config = dict(
    d_mlp=3072,
    positions='rope',
    rope_base=10000.0,
    bias='none',
    init_std_qkv=0.025,
    optimizer='muon_variant',
    lr_mult_o=2.0,
    lr_mult_down=0.7,
    train_tokens=1300000000,
    steps=4960,
)
MLP neurons of a small language model. Each row is named by its layer, matrix (up: input weights) and neuron, and shows model dimensions 256-447. Each number is 128 + 32 x the weight over its row's rms, rounded and kept within 0 to 255. Numbers have three digits each.
A block is one neuron, or neurons of one layer that tend to fire together. After each block is what it responds to, as a language model described it from the Wikipedia text at the highest values.

L9.up511:105124129162043057178048191178077127143148092123100144122109118140126119100162106132174084139125174149115103185134085117179176115137121174074136107159100135145108069044121151106204111130127124120185126130130108156062138178128112116117063127119122145169161109136148079134157097077154092178125170125155188133175130115126149108156046131137165158115102068154127137106214085155113122178119148130121131123105120092152175116109170135104143104118154128186093100154152146110142186103114145118122074121141173141147162105152117115116080104191115078126118091119253159164091092139072127048
L9.up945:173178166108105089109114156135166088113125123141101076133169113126090155095206132183123111128137123120188155123144145156096183174141188076099171149158188164081142120127097095094090155129168144080128186073136106144115156090134124179142165133158149138145137116063129169121067118162153099122193108095149116110104134134120117155148039146163145157122101120139188129094146176085106127118129104131078082188152147136132094145148120124166119102097164169089125191202149114102118139119111128127114113153068111128120157114095088174132129169121095093112193108120105179064125150102094116220
L9.up1211:131134126147193146092124136131122109088143115135125135126129172177136113132157137140122102133098067177125115126106093100118110155137214137159129100114197132133123139074100129100125097128044170130167139104099172114143114089134105121107109140132139114161161145098085179098074163166148116179130136104142168113162112147090128103133151121145111132085051146148087143131171105111118125102111131137123143105093101083127130121123048102090123166118155185102108080076101147091141132080152094077101102101120158078129135150122139143124091109127121100113118110134084062144137139149131140162
L9.up1347:103152151165162173046118171122133104134172124204131181111138145075108149158102135142150108108090126129136146100228170147116093122110146093103131130131076139093083109106128062170138133166142126189140148090110093175116150156136152136140149135124219087130079154153148121110132135169169175147156131101198041127148131112114169156104123108092116136144176090159078173091087134197119136150167131148160135095095101106154133091089138183167087132130125159115100134093184115159075201094140106102121148141204160113111179112124160159194160086106140140091132127110065166114146167077140135165
L9.up1521:189089103145125119158097161099125141142086137061096106085142154175161096080092148151155123146153098144085179121134114105108118147097109179167162136176134091052180107121115147096126155180167148118168120128185088150112079091135178111109145157076140112140152088172165102151148155125095089184150158147123074124138151139120167125143066093151097158121139145179144174146119145106121138197171113131136123185158144119098130136145106122118145182123128162131187172089079157140144153115176106131187120125125173144092137168093096056177130106167114157135102118133153128121093157146137065124
L9.up1863:128097122145154115161111141114135101085186157197115199093155153098175128148141128105170189099126096133149101112121134061152148127101181135133138136099096147106136166194149114164108141210081149109140130173123083140134150167151136148129118134115113125160145138134099102161122204146150125137094135119179105085121140120162158133093116150140138148123133060129102172122113127169176123094097123080128080028135184183126122095131128157034097090119156144074088093185107104084128189106156176182144124131138162150112162105122106103176146171143179033143182143122082106144105170088113099179
L9.up1871:128152117147123176103195150146178108140162140159163154087081058131113145151134116125088104093097094151103123134159167135119121117131133147172173110149148142143097128115083086169132132154111142135104159133142073163197145142131116118079137144127176079121127143171109144172138166101182156112114135086164111118152085103132160071129143169186114125087134068146100149116104107160133142144129129153159153095121144136116150078135128205137095063149109157080084127140169096083137136109132089133179155129151109125142110162142114134150126125121110078125128117088134154130071123135149118113
L9.up1899:177163118136096163048104185087089137181131148091155171102173081060155147105119177078089181153101090135145132106179098118135110159103168071131090062085140058108152085162152173165112163085126144169149096105183145183105078121104121107106123111128197178162084162145124167142109135113123097122134130162171137116120131151108157142105098160169151150167176141116133034111120143082119116119129185098103102218089095070136077101133176183126145134182108164079156089102148128132153140087126175155124101141150102043170174112185144129090146112124076071161127084152135193134122058100119103104
L9.up1969:126054157120135138159134127074166123173107100125088132136065126140089139139114129128135131151138051071144153161078180166135095113110169106123111168079127106154144145111100124098099150169107083040102106117147115153098104166144141145153106170168111095053152155129058098124135154125140105126092150135130064115134191140129125144146070135177142150130084171156120172124162137211118111127098132189162103108132142111180127139128162191085096112166169154094110108169093093137068184119138151137177112122141103136126102109099070153098160132068151098128157133166127041119162116122189077094
L9.up1973:116102126097122105116127094097141045140145178138117122147129170136112157138169151175120119102092145160122133128094166123116109193115097145155154130127089116134116159077112133132136108167100116187064061149112131140133155144134154124146146097140166104167123146144154096098159142144078096089148141087171131138130137112138141112083130129081109101085156077113164186104119048192152106143208171112115063143139147124193145142137146167073147105142106117207118133127150128158104097107136120146138108122128209157135135142108144164172118102100124144130197133152098068081167101154092129183
L9.up2060:093151128106126130121177091131104107104163068126122104081115156066104119111127118088114119112097073104130140100121123127148148156133095145140153141117108151086101151146124104152166096130108127162152137166158146120140105127150068152125088114119150102144129060102133115132186128081136137167123120149167148062093089117153117132119120123135127139146175115119147142068126133172153154097101107112150080126147131136181157081103171149097049116126101143098133181137127120170093118079046145109135153135191136109127132074105120104179115133141121103217123114121109141121136146169109129118
L9.up2111:180109159214130098120139109155113055088201144136068083092162116145103143104174119105107099177184123154123091165120121201130123130111134122079161096141167177089114173139086114112126160078104137129162143169120163157136172156091126142075152182093117170109118121067150118142142146130094102118146171093133072174133114143104168124130095118172106087136135131107143156102119099117105165169167105131063102122144086103124106112147098114110141151163095155141110118109128097119106168141061092129129162145149153033145133126097096120087207113131096134206132088097134098162104171149154108134
L9.up2244:129123153158125094143126207155149129054092148131126054148143145171116133166155128085126152118137140048071144170072134152143114133156146153125166147201158136163120169132190118102174180146110125092145133129181099141093095158124095116067130097139091119112127112135187079182165160123190139122171115146135113129123059144149139110108133116181098115095117080183145114102093091164106166092123142140118120127114086117131111131155115088100091120127147166159176104161097156108167136167131077173169092061090156150137168158079123075120122150151116140100087154159171135130103133154146128135
L9.up2516:157104127167133086125088125120113118031116121121124158117119165148143146051124129085132126120127168172168110113127106095079133175106184144111196155133082161129073141115114132143171143150098169076134197147141129172107112148154129134103098124121140167194151106074115178171179171130093153122082125102093093079152138081131074136148121118146141164105138162063134127089098109114139132090097154092133147120102133154174120100120157146114052110083118139123154108077063128095128183030046113126089175136138141121071095214101096139129138110169179121158117104124084111135076137123165082143
L9.up3014:167094106112115077112120092092167066101089133136073128154120149077089154080099135122138057080142170114118141125115176084133140155166141106118139117168066091099150126081149143132149172120114147120162130147094073151129131104212074075123115115101129127134148114134129153180126129163044131129090090113151144086109125089148138160116101102177137195167170175156123191090093080145142121152138154106173104128158116182169125123100126152135079155149099093139128143100181053137065151086091209103126158220127143150110121084136168109149151094128076137083145111135125184119151147185135155093
L9.up3069:127094114091054078128146122083122116135193162164063210142134119103183177096102163086122113067136120099169149211199178112095128141092090097097121099063099134133117129128148125154134124154100172097107070141126117191151111142172114143113128145124162147195094123156123135152145186127163153098108127126147157109127126085123161138147124164172152081039162126098147215093158111183091153139202141118178098078092126158125093119120118161106131185130096103113085133096177065112081237069129158099118108192157150165151112086145100131146107079083125090154178133063129087082150136091146147146
Responds to: Final word piece of a sentence-subject name, usually a surname already mentioned, just before its verb, e.g. Blanch-ard had, Har-riot died, Prud'hom-me informed.

L6.up492:153169117143162070149130161116055113128127120084140100153135174155119102157158158112173150140110098081154161181184097084076125167155153145168171125197076111118149136100147239099143101158145165059149125172075177137137096144123155161112155140167073168103155095155111131138142119130195071098143122131075100129081119126134169105103166119075129092118101111169120112140079119145143080109146098177158155140147069098184091125157138160149095115105138094083113147147172112142085076126070120155127168154091084111126118134120054143166158133093145145067160036106091123136134125141136123127
L6.up1083:152145110120100106104149114161155114141134127085076164104137097104138115144102093203115170149088143149087105075134142117133162145138139145100145134108088158106097124136066145093119125138161055119148141171103099139059157127120125062141116147100182172184160164129091131164107073163169135140177143183101133104137137066199205150100177105130171127137082155132130120088102134109122047163078107129124142129189120176148122144110204087150157159128082103073120158119107132106160145179135081164116129118089107131132136116075132144141172104154027148159131164130158142160150139136075178124
L6.up1667:135086130193162096119107158123123080133116165166155115146123093101160106079106089133139096097126086091118091174132104177125113118075187179120128110144103102121150153110087189121114163154196152164130105116092093119176140128122075176132131114192071074159162123098135206096146101134215144117150143126148147134114123100128062141172166175150128159115180128134150117143131143128130124160128181149093135175136127145118141141139154083080070133163096160173125107130153165135117103117057127147040166098107193149139101111127082119128135083134109127122090057101117170156140092084127103145
L6.up3058:097078149209103064127116178117111068153085130091149130107114141128132111138093169175142159142121164133163086126191153160147136119074096082136102140107113134170147166109153131090149158122099196105102159101120183158116121118163138164134164105135133118134160157113126110189114128177144080113121126122116112105135150129148139158036129135120155095099163126142149125113142122117163094114096104157124162145156169154178171156104137152173063073115157138116184110153146156101156168138068106143122144080056137193118154084044085120104143066152114109127095187076120136214076135116155153126
Responds to: Table cell separators right after a vote count, just before its percentage (e.g. 5,253 | 8.47); weaker on mid-word fragments (Pl-atycerium, h-um-our) and digits inside numbers.

L9.up393:095137097136106070139165144140178092146120041121148160093123072159107116148088137125114186153083173107109136125150128139142129196105143156175150075116132110113151106099101179171163077132142130116153126123060121149130135101120090080144113080129124143092150135114149094120111192193195130114121115093173110188135192119136103110178133155138108208192188096156096127131118101178117091169084146097109166097117128112162101169139174157100093139168190143116105168114136144164170107168163198122156161127158174125072170163147089136137058133177153130093100126143100161130157151112203119086
L9.up546:150108138139168173163098100155152161089215173160173163099146123143129136135114143068119103160105106162146123095218080134143148187150116183131163199106161145122128156151119067096074162094167132138134129195104128088100104116120154139102120101127117098150160064111163122077160118155140177136095065107147158081103116079160113134141129127115125183101110152113124143087151100151086108145132147164100098157160142105156133134125127123106116107139093147167085094092142132108150095138162116112119129145103134156140210092166126083137114129123118097109149080090153093169150117154106160144
L9.up598:143081104117111111145102063073173091168136136107106104163063144122177085086107163133168145102104099147139068118132078050161145117161137103148082147134139163108193137106094167097089149173109155106188133145137103157142095064098111186118123126153141102141090090146079111130124147095174164180094141161122174102058131129187106153128106170104183111150110117089157112075172068113087120099156138127111080141079176136135070142137090143093129136088043138156089106131151162150100103083184127193087098101140104106148116187077121202154175078126139130173116110129089178133135107149154173111
L9.up1229:087092104152130113151118150126134093127113158133082161113141133137141158097097138139163190111083086112130124148120129091094138161088109201165121104144148081114130161118073133102147094094161125112149107110127085109156188034116145148089154110189132143036116118079093096147140129075114115169167152132160123059113234145099162104142130085102112137132129175171115199170044142096165132100151111050120146139141182151152140139176125111121124157070128205128110141109150129125112138090108090148172155077102164134095165153151139188145061166135136074125103120147118114128134136088146094140
L9.up1309:106183145127158142136133120075137177185119093217118157146134075181129170095104081139130160108071103121079104153141118156147064132123087171086111069102137084052123121155076120101109097095168103094144077109145163125122177134074109136117111137071141075091162103073156148052186146123103135131118108079138150143176184144136148139129148168140156114173072079118146133093123135127142141066110134118140136127103152116159057143098104054156154149108125166124140091143164105088061193108090135125169173130168102165119110138143100157127106148131050103052109139146026202138094146135155082081
L9.up1702:104153146106115139151104203082140201125190163099117122124101134112118097161136115118126107153080119145071166132121168168138083096090127077135133153095177166105095143115082172140136072193153128110149143075061098095100160099146089091195109121146074101135161129155152096075149158134121175169076101125092146082133089132127128144123195176126154103158137069146094062128134096151115097085068172138164155135147089101102160173120160147129113180224101145164136115130161092129166177117118114168102087134111118153145126134131128207099109074172139092172121108119163088078138141140144160132
L9.up1787:171142129122143104115114182065137123076112102108096081177146069145190160097065111087156109169114114149117183105101099121162123152070125128113120129164167138101125145134084111133148097050156130170151129111131132156127151101108093138132123102184113107134058085127139178105090115148139153184131127046168176157083097135125145102139144112171147106184148092128155131114118150148137126148062099107172135119120102097151099071168145085119054205146158127142075206087150137100156107107123141151121123155107133150167103078133140133097068097141102163126114143142130103123156114156172119110
L9.up1904:131154107093135053108169131213155084140182126127145136124070075156134159129146170048156147136132136106120090130139093081125168123167089140130165122186166163136098123102148202157129081124145136162175094146138111148091130128113094102057106165145191190177136134074078104127162180144158119086081137149074109100075147079105125104102126151096134118116120092126154135111107136129102193100123125184107092151071176113166112102137142122152094119150147143153140133122105149090213139139108081080092090137101169174089133117157140108108092169123156113153115136151119035206097141159109100084
L9.up2200:050115166126157148170105139095162138110110098166173130162142066087135150120167163138086138184120188056127141104104184164085137152169148080124136142045166112198118089116156128127112144097113150063087090132180127090108153101150087166185157138147143112165118132107131123108170136121110136055102113131179113172105093144056168088059097092063168207154181201175122098120120072194104159149134123098140149130107134135117088144221145174139139124149073107130129092106142131165121133120201118126144097135132109168166175157173085137187143175100102148108120134223158066070090112105123097152
L9.up2368:088138127136098136180124141180135141138143137095130105117198103076164160111137088106203114123108139127118119098127122105148121082144110093101144116103169125119135112112159120090133148108120129141120151159118176154130114077114072094140131115129220068058158095154124147069108154091126171111119113102141113120109167063144130087067167159138163130139146144153127111117130097235105120139174132133111111154106088129112085190084112075111162115128100152150119159085123123101135109175138127111105137123170142124178138172120189083119053120130131123117156155115125107181144137107095130173
L9.up2559:068145127132123188130102144175148078117085152168120172080122065117075151093062127112096122119132154142118128155078125118161158151119133114059132146148113080127141152111145122076156075106238142102134175074138145146110129106093149096152116086136076134111137095106147098119189208126189158127072162083109138115125150144158125137158159117151135182106130093183144103096131141111121117055114098105087079137116140180056130139125141061147142123122069187154112124115117152104152107133157122118195137082139143112174099155108155152110123133169159068106126147171162081171130174133177151084
L9.up2648:114086078140197133153104125091060145079106048114109129089098100165195175072128088108133195195115142170065090123155089157085118121140113154118148084115077159107122176140115140114080134162113115208196143142095181106103128176124089125124107139111127115167158121123126108139133140092130081111017136175166085113167112111145133147171131145152165140133142153063132114191094118150104080161116076075145142119135172122114119130101116130095113084118127132184122155105170129184135151137192193092124152066122191098103070156163133145080100082138122118129099130146147116162146145140129079137
L9.up2708:187084112126086121142101144168146129139127112136115178083174074121129164151060092151180142117095112140097071155099120149169154182116108128196093139090177115054159147105097113077169090099125140127105126183187104124113171141138180111131125096151164114135134096100159106121179109176155182106148161092152130145166142143161125150138084142114161128159076086165135144144140138122119098166084135102153149095125133139169044152081101126137080189117122175069142203128148093078099147114158139139151127145146158132109153158136101141118127160144132140121106108071171119149151117122122114153
L9.up2925:069155155118049110092101129142062071117114095164150156153071088166185135114138143134139114129096164199123096103074102105156164180172101136106147094141142127078096155145124109141151142170192169079172153132180151123125094085122162121167187100135092100089095136178160074139116112157135120122116162101156100138133139152161202105161158160110181169144146080121141159124112070151135154112112150133129127179060159113154144179082145127197145137107143103093138125092119134120082151067174141127138092168127149145203085132158140113152119120161175155123150105123097147164120125073184061094
L9.up3009:105130151129134191098106177098145090195141078205110137134141139142129185135074132102111135135170147119110102170125161131136152183069101130054140123088154083122136159107130155056144100180115182056135159151050122097165093145051104130094118078183170150083141130085164139097201099127146142204134119115100102194154117109142095102147112187137174098155108063159068076114122100119171163112118131117144066108141197103187083155116113195144126146150166172093110089135085131144143144088127170115079137118140100113061075124122139143148147107187195140072128175124098144128130099125132157135
L9.up3012:094134127143135154168121105170190132147124084167145128070113150156134127079126098123148080186179160091180126133101171136130159216116182099102151101146190194101154118137159149116088166129146161061153153132128115085121044066075114131158198105130129109174112116085133113076180165116156140145185107142115152157138155128176128193074133156146151150054126135135130080094149123167181152134147157097133102173145075128134125143048115173100150170078188117139135122082153148171167081157149155081143113172098106146107098144135175078154127099133144168153128149116106125140100160141139083138
Responds to: Cell separators, parentheses, commas and dashes in numeric tables (vote counts, league standings, climate data) just before another number follows, like "| 85"; weaker on "a"/"an".

L6.up2109:100118117179098171128163161176127214151114098126109131095118123082155112114115189113117107151112075126104139126112127089094158052142108110153103220083155123077112109084091116146112165135153100177105111123110108127136048111192190063152096157105174135189127117085140166114119135122123125109104126181109118098125149151147152146092122082144097127166186142118122147074071112114150108087158131103161145140075100117140104086122124164120098142169094168143129124134127124174102156128147112148095090126144121150177110154134142142110140116166106148101153092141113139094145099121128131146
L6.up2345:136150160155107119160098135180095139130091129138103141155112103117152178165185105186153127105088135142156036137080100077077139124140120095150160125189160178096106138077141096179103090132117166122114158138121165143143079117188123153120092163183076094118159147149134143133112164164170062096151142085161112133149086128147092119074071135099092121157104182106133144109149116142141163079151070139116096160132117123168112160096107133134130098143087105109107134114142162103142097117156125137112092182110148123146160162133121111125100136165152096117144079139116186137111160116102111107
L6.up2399:125152145148129098161171162107133201051083140173130152067111090117133114143071110111098099131168139111155135078175199145115127133164117091131118096068183127191075123072102109128147153117106139151088133088139108109117138120169107100164136163118134157114159167142116116140120101125053188121142124092122144088123091076120118133147072082143108128188179151131093131148136140116164045146095138148140104120140125113133110209161102140143122129110116101096117123152094110122081050110144083084160086073098167179085060135096096138126131184161194131122137065118116083113103150144131070187
L6.up2428:100111145129161137097098092144122143120098141185149119065128143138066166155162155069141152149119070120103095129042159143165104135110131131159114146101148152134073108096102137092154142155162083112124159131156170156123111130153141107106137164168138171154160137104150138108153156192102147115116110110158173118141113177160132121155085116165193128111124163088149062047093115142111116095126132164071087122103141103129151200135212117147123129149137121104095147110145175128133137095098105166162078156150100124117121128127082189099112077133156117142093061098123123077088134152146125105
Responds to: Last token of a sentence's subject, usually a person's surname or he/she in biographies, right before the verb, as in "Adams was named".

L2.up2761:138162169142057099152139169122103160043137134112116123096118167055115135078112065095131113149132192095153103080196108130142097088087143153152118167105171149053140093163086140189130121165086101144073174200092113124120091125113077099178082132137137119093137103173117135156091171146092131147160113113075146171148127111136139080105128170146135094139128053144124092145098162177146139131091089126156070111142084165110108167158190160101085182136182155163131094124111153140136080127133130166144154181165152108117078114111129093166152110104141146128100144084158127151171070160144114091
Responds to: Tokens inside sports results and league tables, mainly score dashes, digits and cell separators (0–1, Kilmarnock 0-1, | 8), plus team-name pieces (FC, Division, team).

L9.up235:118161118143164193189070172143205141183063116125168108136120116131139115117155063092129137161161094103154166159134116129146069111131166218165193168147150142129093131117194137103096146111161116110139116089086122133177162133128173095130111166161178076098144095134116135133108103154159092104087155146131129157089138159175168086100151079141133125124071100146186122104159172049150107137093141166071209126109168126135108120141151105127155112116152085068146139080129171113127110148089056110099150163179133059126167154109128151147076086111156113103141076144081120130114081109186095167
L9.up519:127161143144169117091098153092150103145173180122164095148159117149125125101102092174130117122111050123139108165129087168123182131158136131152106166221182137152134115105103129119153135094127133151100179097121037120135087125169180162172113100211106161116103146130128157123121073120094051151127107174133151152116142156117194145097133112165158131131149094134125139162162104122119165177155149131119123135146141127171119188104106062167128182096202096120163169099152136150093087105109126057092138126074112126126079135125169129153172138158125151088106118074153188105112079142129090057
L9.up593:120163160110096110149102104162127160113101150096136060092149134091186118113115108165129138118148138158130171115222118141129058135154091146104202156133133104165123148113156131183113135124146085129119166154149120183105140150124158125162129116125173137127167125165117131116160184170174164094140152100167084123135115114081126235160125089178165104132150130204153088122135114091132123175170092154129091152152135157160133111147147095097113129138118099178152107081171132139086111187113105124117148059139097127105121117145161115116074107074124119139111135132137129152095157083111141110
L9.up1006:145156139103135127102130123139115133113082190139150157127120144098061117109124089144100142110124143116107209137057127047129092110149103114191163115103124125187099077149116143143155123186127143145158160090169084144146199095160145177110105087201087152092119103192117126155121187105159126148157146142082127162142196148124128109150100159132121097166132138161077108108100155170168124147149139147141102128125172192129143143136141079144116062107115136094151100136152132118110165091098165108072135094107129077124104078175157093156140128155121090146109095104137138065128137081096131101
L9.up1397:119161168122178124125103140166187160067114147125095130123151181130161132168150169160107124169057155159175166093198149116103158124141108121063143187190120105150166108097105166119144144094151154070108093187200167153160151110104159194125070114081106098086143151173083126126067089121063084115145170062165150139147058146145192139102136104144154130089138079163177137150059131129128172104142107115148105147108166141113102127107100131171105169151115135131110146082106104139084104101174145097140074127210073204132086123052158128159160135134108111122146115081139160144105178162126140073
L9.up1400:075158115144182130147129092176132150094156172160122134103184118163120095119099143113170067139109117135112184124097154156090109135077108151141159129129076130230104163089145083207121120134120157116165149097128157110175162127105144123202174081082136129093215134124083128122126117109143119128173111147174164140183133113166122149116121123105144130096119047125138116123096170112144101113113158147189116120140095066192138138101158106141153108176093182146189116098157060123134126109096090127177104133147083172153154130111173112131153191128158118132118100135121135151149145119137103136
L9.up1533:104073101173101112086116150158101131169191083136057076119201099125148142211168144155133063131049086125138109148098120073143159166139137152143182135137135163106089154099137152188138087122094135165158114123113101120162086064129145150129148188139135111114156113100107092137109092100128149126142140136104061111109147077071095149139107152154092121124129121136109175115139132122125136160117134150163085143104160117146123115129124127132227105128132135116126122105117113093106173154132102084151142107112118095125186142116141118129169154097180187152094205123133165137148121140162115146
L9.up1657:128154119122089118079126152145110106168141109149153086126102075166127111082123114164046150127093144144113159107125148143098123099117120143064172145145102113091157172101170137083142146131128094191119117155178109177118157154073158084135097135101125129080095119142103098134076108100139117072122103163133120137134076147132114128108076111143109175123098145160145148041194104092084139192184139174137131158154193111152157181157193112127165126116082076145128192184135150131154165130168163140117113160125139176127118150061126112141106106071186138152059131074129067095129152143128105135
L9.up2526:129142143131159106138115140182154143082139182142161117084157129126116165142141155134156059138181158111133075120174113143126142100144103095105165148142111134140130182123134086158163222135153098152134162140140150156125110161105097106168166132109123070098148084105101110177152127145099129098186132168122077105113082139130147090146137138129164070152102124116120131147165117116088130105157171085165133184114146125181148137143117126136151114069108145149169086149175177169093095159149032129174145107107089141153147131123183131126133122157127095116142125143129068106163142107127083145
L9.up2600:120138147125147160097052167118141163131111140118141105113138164139143120079128164129126101157137118087130082102178178125122121142145120140081200143114105181150134132171134161112093145142120165116150093123159079136203170160117160157108121153181133121157116121158087128104112132142141060090116142158083159088078126179117114108131169083109102153141115081088144175147081169082114151136111110144096121122110117119161128125147147093094083143135150065136167114160100120147143138098125086178080102129153108082121139112118153109139113124181130097127127116115105100064123075140112181135
L9.up2806:158164097126148133170127169127088170090109063151087108067073101115161151129134123106142083091095115147167127041113139118109056127166069124179172156107163161148123098138117127112167118107127101157133145152147084142168090107129154140152132182194116160162165118111151179028110149146143151182096142087157116126137159180132186113153106174123136106157139068123160088155149139137139121152146133147077073141116136124152167106072117090134114108106094185122163094122097179119094083146150098091088156228106129136166145154169114110107073145146128150123131129112138067136118139111103101121
L9.up2815:164128122153095134166163177142127128115094112134140085092108148116139090090148140164061106171140132172106119177122113126164167132172142106110124121060151143160164139053106118120089136159112103151120125149080067211105120145113123116159106097135125129148100144111121148051149123096195119126146165123126120158062155144073151087095099068112157063086195143098154199068116083127115124227089091126174089102127179128084110134168178117121129103103134114075076087087191130157162086084229092125133157106184089138160119167105185153039115098076118127072121085123113096131134072142057107113
L9.up2820:201131147207128145143112175136148091131065145136083139087116104177181157056130183139112127112146128103099123140140128106167096139112087197097196149147129138165126134150145104127096158098146160194144096150113130150095097148122161165101088099127064117129163127136148116079123101192176125163147118131162082104080146107136124101154127116113133108128105118160173125153135124104152075124100111148127104128136151111130091061130104133124136165222160123146166126105123183097183166103136106172151108161060163148124168177086101131120143046163133114144169085157121114099117091146115189157
L9.up2950:137154124179131125122055215194163133091078139154138113126123164126139108112076137165139135186134130217109111154146117086153119125125102094133176104159159130216098160135218149110122145124147072113101123068126212136188090141163121113140116105128164042110195125088156164125136138074172141118117135151117162112142115189096141197125151131154124089137134142140121138107110115084167136128090136141120077116072187078155109073140129115082131078165137066115135097145141153149141125166099097147080123153115090132084163147111122117094122079146140111183123135110145135176147139098141145140
L9.up2983:109156166110154089095165146170137095074133181129122159112090164107114212111191136208090117148132104185077165130150124167087129184141098120111137129114163154181048113171114105183167188148133158119092168075111159127110120120104100168135040166150118095098155128172129145171127140143170094137139045194124147132098135049080151149132106097138089122154152137110130110150138114156137129131099208107160142114171159123151142141119083115138150148149115109131171095166135172156115134167133181143155163220164090118181135102132122136124099137121091086104075129115127107194115129112116117085
L9.up3047:112151148079142153147082152185150152100116174104138134167197095168129146118147162107103129080116100118115119150139088134111109147079102086103160111151180162166076165090126171103105127122137168054189114045116149132082161111162151130101108186209152117160114107129133169133194183092153133116150121116074147104150125168130103137079177111147189161160154079165140127144158137095181173119100107115142158144144153107176075101178117103159169151120153119059161135141146167172143078157102105111111176148111199064091170100142150091170130145122120097146122144172178136172168115131126105097
Responds to: Separators and mid-number pieces that come right after a digit and are followed by another, as in score dashes (1–0), table pipes between stats, and decimal points (19.6).